{"vocab_size": 1024, "warmup_steps": 319, "batch_tokens": 131072, "dataset": "wikipedia_en"}
MLP neurons of a small language model. Each row is named by its layer, matrix (gate and up: input weights; down: output weights) and neuron, and shows model dimensions 160-223. Each number is 128 + 24 x the weight over its row's rms, rounded and kept within 0 to 255. A neuron's up and down rows have the sign that makes its largest values positive.
After each neuron's rows, "fires in" lists the words (lower case) most often at its 100 highest values on Wikipedia text that the model never trained on; "fires before" lists the tokens most often just after its 100 highest values on Wikipedia text that the model never trained on.

L3.gate245 [106 150 102 130 141 112 135 105 142 136 112 130 118 109 125 112  97 130 181 116 126 101 125 101  89 112 136 100 141 155 118 128  81  81 103  88 113 106 172 139 120  82 143  85 173 149 161 103 106  77 147 140  76 133 125 155 127 127 134 122 106  97 124  97]
L3.up245 [123  61 132 125 190 148  94 142 156  94 126 153 129 154 132 116 113 136 125 180 149  72 156  79 150  97 117 131 125 122 125 168 140 118 115  75 108 119 106 165 126 120 150 136 131 101 161 113 109 127 146 118 128 137  85 105 147 153 104 109 105 126 188 133]
L3.down245 [ 96 117 123 176 106 161 145 131 112 155 143 118 122 125 110  99 126 103 137  92 127 111 152 136 161 136  98 146 151 106 123 135 121  94  97 116 124 143 121 146 110 137 124 107  84 104 136 133 153 145 135 111  94 120 109 129 121 151 101 120 158 163 120 111]
fires in: "part", "party", "prize", "professor", "particles"
fires before: "y", " of", "ic", "\n", " in"

L2.gate392 [117 145 130 161  97 174  97 134 152 130 116  85 169 154 139 167 144 128 117 106 107 156 126 132 171 145 126 142 146 149 140 137 112  89 140 164 159  96 133  93 110 117 150 127 149 134 120  94 104  97 125 106  97 159  88 144 108 171 116 113 124 124 199  82]
L2.up392 [131 125  96 122 136 148 138 108 148 106 147 101 112 119 166 129 125 136 125 116 126  77 136  98 107 154 165 117 122  86  69 136 147  86 100  92 113 142 118 103 137 128 104 142 139 147 147 115 131 144  81 112  98 117  99 147 108 137 100 145 114 152 108 122]
L2.down392 [147 133 115 125 137 147 135 119 150 141 134 104 126 155 114 127 110 125  97 133 175 140 167  86 113 185 163 104 148 141 131 109 159 108 179 109 151 122 173 124  69 125 136 164 155 121 152  86  84 123  76 124 118  97 109 118 119 134 120 102 154 169 130  91]
fires in: "through", "third", "than", "those", "though"
fires before: "rough", "ir", "an", "ose", "ough", "ro"

L2.gate495 [ 97 133 141 112  75 133 143 104 144 126 155 151 137  98 155 108 129 124 133 126 145 122 126 121 139 120  94 130 119 121  73 145  95  85 124 107 133 115 108 141 108 137 124 106 148 185 122 115 128  92  92 140 108 116 128 130 101  95 166  96 109 121 161 130]
L2.up495 [121 103 113 137  96 137 161 125 117 128 134 130 135 120 103 163 182 136 123 129 146 110 122 123 121  89  82 173 136 141 127 113  97 119 117 149 132  96 125  91 124  88  86 127 144 150 118 136 112 126 141 126  94 118 127 101 100  86 145  87 135 107 149 126]
L2.down495 [119 127 146 113 140 135 151 127 165 159 117 150 172 144  83 137 178 114 113 136 106  75 116 152 152 124  86 175 172 105  97 114 147 145 150 120 127 115 151 117 107 123 140 141 115  99 100 145 110 130 142 122 116 135 148 139 134 155 145 113 135 138 111 132]
fires in: "building", "began", "before", "being", "beer", "people"
fires before: "ing", "gan", "fore", "er", "h", "op"

L3.gate598 [145 151 116  83 169 153 102 143 131  78 161 131 148 135 158  92 137 134 129 113  93 110 149  96 149 121 109 139 126 133 120 106  88 153 122 144 123 149 137 141 137 140 111 151 170  81  77 131 128 113 149 138 151 147 152 149  93 147 126  77 115 187 109  83]
L3.up598 [141 113 111 139 133 145 158 118 125 133 149 111 136 122 127 122 106 122 134 156 174 105 153 117 102 126  76 131 106  83  67 117 107 103 122 113 114 142  92 114 120 163 126 104 132 159  74 151 150 158 125 101 131 109 116 114 103 104 160 102 134 166 138 114]
L3.down598 [ 99 145 172 149 146 151 144 131 168 135 104 169 152 140  66 117 110 100 130 138 113 145 126 114  86 122  87 168 156 132 143 167 115 169 114  86 132 137 155 140 105 147 126 117 110 100 140 132 129 160 143 128 130 146 113 127 107 123 123 112  88 152  98 163]
fires in: "region", "regiment", "vessel", "regions", "register", "section"
fires before: "ion", "im", "ul", "ions", "el"

L6.gate464 [ 99 161  96 136 134 111 115 123 185 105 117 184 119 127 111 146 139 168 136 132 143 128  93 115 120 126 153 169 139 141 147 109 148 106 124 108 100 109 127 147  96 142 132 109 121  70 126 147 168 124 130 149 130 113 113 132 169  95 153 125 111 129 112 103]
L6.up464 [188 105 111 128 159 116  94 130 115 145 141  96 128 135 161 113 130  84 134 100 101 160 120 164 100 138 124 139 142 133 132 139 111 123 113 138 141 116 132 106 146 155  75 128 159 105 171 115 122  86 127 113 102 130 115 138 149 107 101 122 116 149 152 112]
L6.down464 [132  98 123 152 159 159 150 107 119 175 161 143 155 127  81  72 158 150 125 113  80 146 141 112 125 148 112  91 113 127 130 134 119 125  93 159  97 142 140 143 118  75 129 135 120 117 192 104 149 127  72 131 134 116 162  97 105 123 122 160 167 122 134 146]
fires in: "of", "released", "release", "relegation"
fires before: " the", "ased", "ase", "g", "as", " "

L6.gate284 [116  72 154  75 156 128 130 111 141 149  99 122 105 121 127 149 144 103 125  95 132 183 124 100  83 114 148 102 148 108 136  87  84 153  95 132 108 130 103 165 131 138 154 168 125 127 102  90 137 113 123 121 127 166 111 164  79 131 103 145 159 153 126 115]
L6.up284 [142 137 132 139 167 113 168  96 163 133 116 149 104 107 133 141 171 111 159 172 113 125 134 157 133  96 153 156 132 126 113 135 145 170 163 130 118 125 111 129 133 120 196 126 130 122 167 126 116  90 132 150 126 139 132 104 112 162 118  78  97 137 144 118]
L6.down284 [162 113 167 133 123 154 101 152  80 148 144  85 140 151 102 127 131 126 186 111 124 111 115 122 117  96 125 105 133 105 130 137 132 142 107 111 161 117 146 118 120 172 123 137 106 142 109 159 107 133 156  84 111 133 135 150 120 137 156 126 137 141 125  83]
fires in: "century", "central", "center", "centre", "original", "centuries"
fires before: "ury", "ral", "er", "ur", "re", "inal"

L6.gate675 [133 183 131 133 117 143  98 139 135 146 146 114 134 132 126 117  97 170 151  91 128 131 118 114 173  83  81 168  81 125 122 149 162 127 152 117 140 134 158  98 104 107 129 132 110 122 119  80 105 135 168  84  76 149  90 120 131 142 151 106 121 106 132 107]
L6.up675 [130 141 117 161 163 118 103 102 150 146 109 129 112 125 125 121 130 124 100 115 120 108 129 137 146 129  83 157 135 113 107 118 115  81 105 116 120  88 126 150 149  97 116 120 135 129 163 127  95  75 131  77 120 125 142 131 143 115 102 138 116  84 102  92]
L6.down675 [120 135 108  94 148 139 137 105 132 123 112  97 148 152 130 140 128 114 157 118 109 138 117 101 107 124 139 168 152 153 158  96 146 134 173 134 119 119 130 173 128 139 110 133 151 111 126 112  76 144 154 123 104 167 102 145 120 139 128 129 124 163 141 155]
fires in: "part", "party", "months", "particular", "particles", "court"
fires before: "ic", " of", "s", "y", "it", "t"

L6.gate348 [136 104 148 126 132 132 103 113 102 154 117 130 130 116 122 155 123 125 115 129 135 140 106 122 132 122 167 109 120 140 137 107 137 172 131 119 148 123 111 155  99 137 131 170 140 119  99 134 105 158 127 136 146 189 126  77 110 121  99 167  84 116  94  82]
L6.up348 [138 109 146 135 147 138 146 140 110 110 152 126  84 180 148 113 120 117 124 155 148 145 117 114 119 148 101 184 129  88  67 119 107 176 118 104 146 127 148 156 129 128  75 118 139 144 131 146 119 130 140  94 136 135 141 150 163 119 139 128 126 118 163 103]
L6.down348 [141 135 179  77 136  93 157 111 136 102 142  99 140 129 135 158  93 107 119 142 132 101 122 121 160 183 126  83 142 105 192 135 135 126  53 131 133 139 124 117 132 122 109 162 165 148 141  98 131 104 157 118 107 123 137  98 113 135 117 113 127 158 139 122]
fires in: "through", "this", "third", "feet", "those", "than"
fires before: "rough", "ir", "is", "et", "ose"